{"num_hidden_layers": 19, "hidden_size": 640, "num_attention_heads": 15, "num_key_value_heads": 5, "head_dim": 64, "intermediate_size": 2560, "vocab_size": 16384, "hidden_act": "swiglu", "norm": "rmsnorm", "norm_place": "pre", "norm_eps": 1e-05, "positions": "rope", "rope_theta": 10000.0, "rope_fraction": 1.0, "qk_norm": true, "attn_scale": 0.125, "bias": "none", "tie_word_embeddings": false, "parallel_block": false, "init": "uniform", "init_std_qkv": 0.0135, "init_std_o": 0.0, "init_std_up": 0.0135, "init_std_down": 0.0, "optimizer": "muon_variant", "learning_rate": 0.00128, "beta1": 0.95, "weight_decay": 0.058, "lr_head": 0.00169, "max_grad_norm": 2.0, "warmup_steps": 0, "schedule": "wsd", "decay_fraction": 0.864, "decay_shape": "linear", "final_lr_fraction": 0.0, "batch_tokens": [65536, 131072, 196608], "max_seq_len": 768, "doc_mask": true, "train_tokens": 1175000000, "max_steps": 10095, "dataset": "wikipedia_en"}
MLP neurons of a small language model. Each row is named by its layer, matrix (gate and up: input weights; down: output weights) and neuron, and shows model dimensions 272-399. Each number is 128 + 32 x the weight over its row's rms, rounded and kept within 0 to 255. Numbers have three digits each. A neuron's up and down rows have the sign that makes its largest values positive.
After each neuron's rows, "fires before" lists the tokens most often just after its 100 highest values on Wikipedia text that the model never trained on. A number after a token or word is its count.

L11.gate1653:116072136161077161114150106097143143129064132157142134181120131080101107140164185068071098099126141147066043139147131169113178126142103155109128093134132139095160130183082036139119134113103080163086161136152137127097148133055159100134109141157088071128152121132111131190070162068145165130104133137124093095078103104210149142135119076082118108059105121106132105160062132111144191149158
L11.up1653:138070120159159137153122123092097165152116161146098179108174095166159107113103099109160082074112098168123109155134155178167084139085158096140109098109140095163186166121103110120107136144160158064080135143192143151147174131150104132117120180153075071128128173151162145160159124119108125183098141126125162159130176076132116138141137108131122128107148136166136186183122180175088108139154
L11.down1653:161082101159112139145156110152151156210135145155174200135156094096149178127168119107152112189023113107147128201138140162165154182132154116127134111091139149124154128213127134141110132123041125123121143126117131073076147152108137081137199155134133120153117117082157116138117134102156142133130153103128133138138105150165144107108168087105119142156115103129092194124101203150104106092108
fires before: " to" 20, " of" 13, " for" 12, " by" 7, "." 4, " the" 4

L11.gate1281:120118134087102098174110218127132210098103081136108135122146199076116106146080086147113177120137110100090135164128110088105116111151154119134144152128094089109138131185047067080056145124045053138140215060103089135128157130118169107128170178123129120165159102090114128143196152124118100162135164055147126096140139157101145125074142132096116118119056204084137136130110117182132145137131
L11.up1281:156061134106108163121152122107090097167081114109102166123069192176156079121113110092181172129114120101130128098187140129133153127111129095139148085159093150138185138112122167070116071091137143130154081160071101116091196083143087107175089125146204080098129136052136067110099188096105163134136140143111145118112136079183115158186181154133100092128138091099107090088158110116153152212099
L11.down1281:142144123179148116138164129146074078182176157163102062124145182122161127095166169129097105098090144160114106079085122091166082120154160113143150096150140116132173118161099114103160081104190114111190099154126134147198154146113165138137094101090189148083119132143130098121152122184136096129085143140055122144123117161163157152054143071132139090110095103131181189140133093136142031114097
fires before: "|" 49, "-" 11

L11.gate291:072101148117090106154112173132159146104108114125107136154172171104129059087121133143116132100109098105169144124150154106126096187175090185129143107172107153103155112180127205145071096080174099190093130149107079077125113098135158066132124100102138168107161116086117114157147111101125108066141070103074127117075149139129156125090169102113177121104175119085108085111093096134156108126108
L11.up291:158157147108161160129121186135117144123142191141143126143107126151162082148125083125125113124147153154166159089078126126120151145115101118109134112144076153108129193090127223156111074084128086133126059154131119145150110103104151147120170104176130193155105117122120139087169112100093147094077117150151076120128116099126103098171124121149077082119164089071133087131160102114136149097132
L11.down291:077115153131049118147089112132137108167117152132116145123105148086095075117126090166162119111091154146200137095100176149085130133163120152091170122088204130137077149108163180109144130132109120129111035143144141133112100123069167159123126063188123177119104126148090149075146143107115175169141150095176169160111132137091146157171111144115143126147121102089124179142070146119166137185120
fires before: "-" 78

L11.gate971:122119090137166137124163118168071040129093110167110120058106136094189112113104156085164111123080158075133134083164133154145082136123154126063061172151105108125064178131153095095163048127140139086130153162102138141161104140145175158105117130125158109118082078114144098082124152081132107140140148173138150090053175168127073098084086185187150145123061193136141185121110107073120154196133
L11.up971:159176087133120054157075041075173166177175158120122185089135056187133093112130080176096134159141155117151120116087149128114144129114094106178131115101136134170177120142150123099188084108145151097130138173114085148164135103166123085087066095130107179127142110170086172127080138126122115070110072163151147136161086107113147148110138163159137085173128100104125092105093120076168166150142
L11.down971:117136203104135176140119045122133118126148123115131099152154158118123117084175107123101093182116135075141172167193180143072134158159133075138069110061140105145120076191114154103128129143143172145187138072124167073103123097153110146046167100109168201159105158179154152164109176127141117112139172149117090118111133094133118148134103130101131096153091110127130114176092152115137083132099
fires before: "-" 80, " the" 4

L11.gate1834:194102136119127107144077163071097072098153122091168121111131171144133099151085156076122108105136151164199127078133185105124093199105137112118105155111164152208144165132089135115138122102133133169131133131148127162147151119130102147136112104167076087144185194114131077140134110117128120106146112101123132117101111095059104181133161112117122106152140145057084136158181129146092107080123
L11.up1834:143152120119189128128090123142128107097146139144093147164134107144069082130145087086057163142089142170133151111120131142108148092107155187179185106096140132170164213172150140156147160149113191166064162194101060082138117058129107136089173155150128178104132098045143094170140142124117175118137112126094147124105096117122156069138113100051092136102102125075102089092139138113098128087113
L11.down1834:101087154172110158144095099163074101119153067089119152141147128124180154114149092184103147103142123130141119096174154134096122116197157119156089114079183085149060137142131140102125132130174157096116085132115144179175146062186103143040119152184141186075156128139170135139165116146106138171175140126111133100133130058099162106104169141127148112163082117138077112209136158142092145117099
fires before: " " 85, " Republic" 4

L11.gate1486:190077124136087123153108144104112154132102100110139175188097166153108048207166111150107137101122110149107115146088127162088151127118139134134131159142097141074177100107116172057122102162109083130103126125134098147110165112088125053130102108135142129172181146118065143134073141113197123136140123061165104125095143089119097170115182125098088105107153118143094093102127125123149121124173
L11.up1486:122083107126055107176157091091147140141163083153126178129150116041114112148080142144119110084165093075111098112139159152154086094172119105098099101183145213132083185119134173135138116065105018083138142060142151143156152091163106093113150031129167097119157153131125157144164131117105138084078133115145138079134115118088162163147141110090156102165087094103132128113110128129126136118107
L11.down1486:152135138137087108106159103142149096244110141105121145143121129135170076215103144191089168126086089131096136085145137134106131081079129161094116086128200141140082128093073138158144143087114110132093175115130131115143174134148107151181118089097074120160162136140119193112064098161119086187089114120098114087113085109118096155139110146138126114155118092132168168198092050161122081154081
fires before: "." 35, " -" 9, ".," 5, "-" 4, ".S" 4

L11.gate572:133135144124141057176162089136087113128150162116118153090126153164125110123105159047111098143140129130096124120134142092173065080138081139137132110174120104138121085101131128124132083146135180091131156142156097089142099138127070164103164147118055129189105095141169136133120089114185134179099114151106079173123138153157129110190143045141077182124095092158105168164125139155125124145150
L11.up572:127137140099155142106153101118070105109087170110127080117119167203125119116079163111138074123097138216118150116152156098128082138116170099160140163169117143147114114117115118136119093164148188187102117128167179122135122099110127137112144115156156133151145120174094168123106103121180129063071115103179159153133129155112141138152136164131028126147116088132127152179140144110134079128145
L11.down572:156083157171172069114129153104160120144128101129194146137143108140123124132097128093140111151092173128102105108181181204088144169170127091103077132143063101197060113109141129127150121163142188159124168136145134106103136107128148145115103123129164123086146178141154149080169141080180166095166181115104135144194108118192138126067212152082119132191111114096116174157133103104131216143134
fires before: " " 33, "|" 18, " the" 4, " a" 4, "===" 4

L11.gate1197:119149148066184084117159074083164181110132163129059070140122147126138144076108098146124105105115116131126173083121169148090092110091172162182131191139134081088120115160118166081052086132098111068087083154141120153152117114183091127123105098099134115095145129078125112107153157187188165092088124106100051102145120125134096140145049117121151092118131141058139169105119078081142115152118
L11.up1197:083099053179048129131153185123125126135143130143134153140108135138084099133122109119141167081198151193144148136108157132192100111103132081053165123137142098087151151163157173126171093104126132115106111122054159094082127170143183104171153122127150093157119162154157148096115111199110109149182046114086130169100101142089175118095114087057128128154125126150163147184113178155161136130154
L11.down1197:153133135112129153121156183155080127141092199103124131094155121145156136091156124124168143110135100141142142141181129139144108060162128080056131155161151128173028112151053071126125108180152168173115108124134148179175162186164087117150115103182097147143159100210127107120137116123181032126139152142160091140097098157094088156149113124117123123106112108115146075204106116165133062182156
fires before: " |" 26, "–" 11, "man" 5, "\"" 4, "." 4, "o" 4

L11.gate1722:085103163117146103178086159094136094147159120129123167109162144129176168138179077141147103169122160169122142156218159182094124152123052155103116206116084120094189163093133114125148110120163083113159080091096138141159091123147133114141117137164141088142184090152133173091164101107101133128111152075126056136125156113127115130150097033155121177078172172116144116112168108123091145100139
L11.up1722:131167111118128129146137145116103103108176126154160173129128098174062077142120150131071079067139190071123109103150126135143137094114203084126053104146165149092124118187155158092093118148093184129117114054142066115127128091163167110045128142129128121148080100131158104128099127137090115174121095118152176167085183126146155145099162191104119171139096122119148112116141108152078117123123
L11.down1722:147119181076108160181132160090092088149099136094144119180133085111140083169143126129123115116074169086118130094132134143111135196098095137065115156137092127163112151105096116115080140113134076069129094120138154105149176071168175152145035126147103140168121125129166128128117118155089116152142136124168145101132131133147118121121212060143119100058138160105144172127151151082178121182189
fires before: " " 29, " |" 17, ";" 11, "0" 8, "22" 6, "3" 4

L11.gate2415:129159139115173082093135129148146134123086100120119096126131141112118128142116078098177122092156132126202107151123124149116154130062170117091109130105132127191195130128173085086147170090153188151102176144081151148142152093119140173124130062104133070170126172151154140101125103101061114104103199098135178117069158133162155104221192149137165145150064170151079124172083154203122124176223
L11.up2415:023130114181108051117117148152121162140147141165158129105125130169091119177123135142100128132175110078091172105117151110091113126142119109179092145134150128146079137121178119128084157131111166178116091134119162168196182157065153108158050139137075127129113186077161092168125124106085123121145178123075147065080072126142110102091104141170126159138115105091145133135118125115131204092104
L11.down2415:059106110158101116114147127153137168143129150108139135157154103130146117139126128096100142152101112075089133132147118141163137162127143130127151111144105102063096079102095139130150183099134121139112088159134172102140159167088045131137113074162128163103150167135096166171200227110127146122163137193141151162051054156115163122132140076150131186090162141155116079122137149096058158115133
fires before: " " 25, "20" 16, "19" 9, "10" 4

L11.gate1413:143214169132064093105132132132163149153119078116112163129150134098104149137213156132129087134122099093144095137096142165162109122171062112139155133095077187115116090052121154118111152109136113152076111188162114109093105141141111144144109146107123117182126098119090145169143138193143074175118124078136132151161146128087114112088138127084111180105161136089125123102149118113149162165092
L11.up1413:155105183144073086043102115154106131108136175127139064126129139127168152151113086102191110117150145118091139214117087115118179126155125138208139124086074119119149128121134089168125151112098186117140113096196057148151194117116146164141138144132137104166155152110142091123166139137118092093151162092128084092132093152076099118127159093094053094123134142129137114119116088085113104089087
L11.down1413:154103130140151085124169187130123134129115143118089104092108142153224188143183150120126132175095185113116140182111201210124141088188120148133111115163133124120151103098169196153141175148160115150152115111179113200150141090172126162121170121084115161153122067137135179199169250137143103151140152077126108183129160116123120100104203121102167162132155124118165095103146128108173079116152
fires before: " |" 38, "7" 6, "0" 6, "2" 6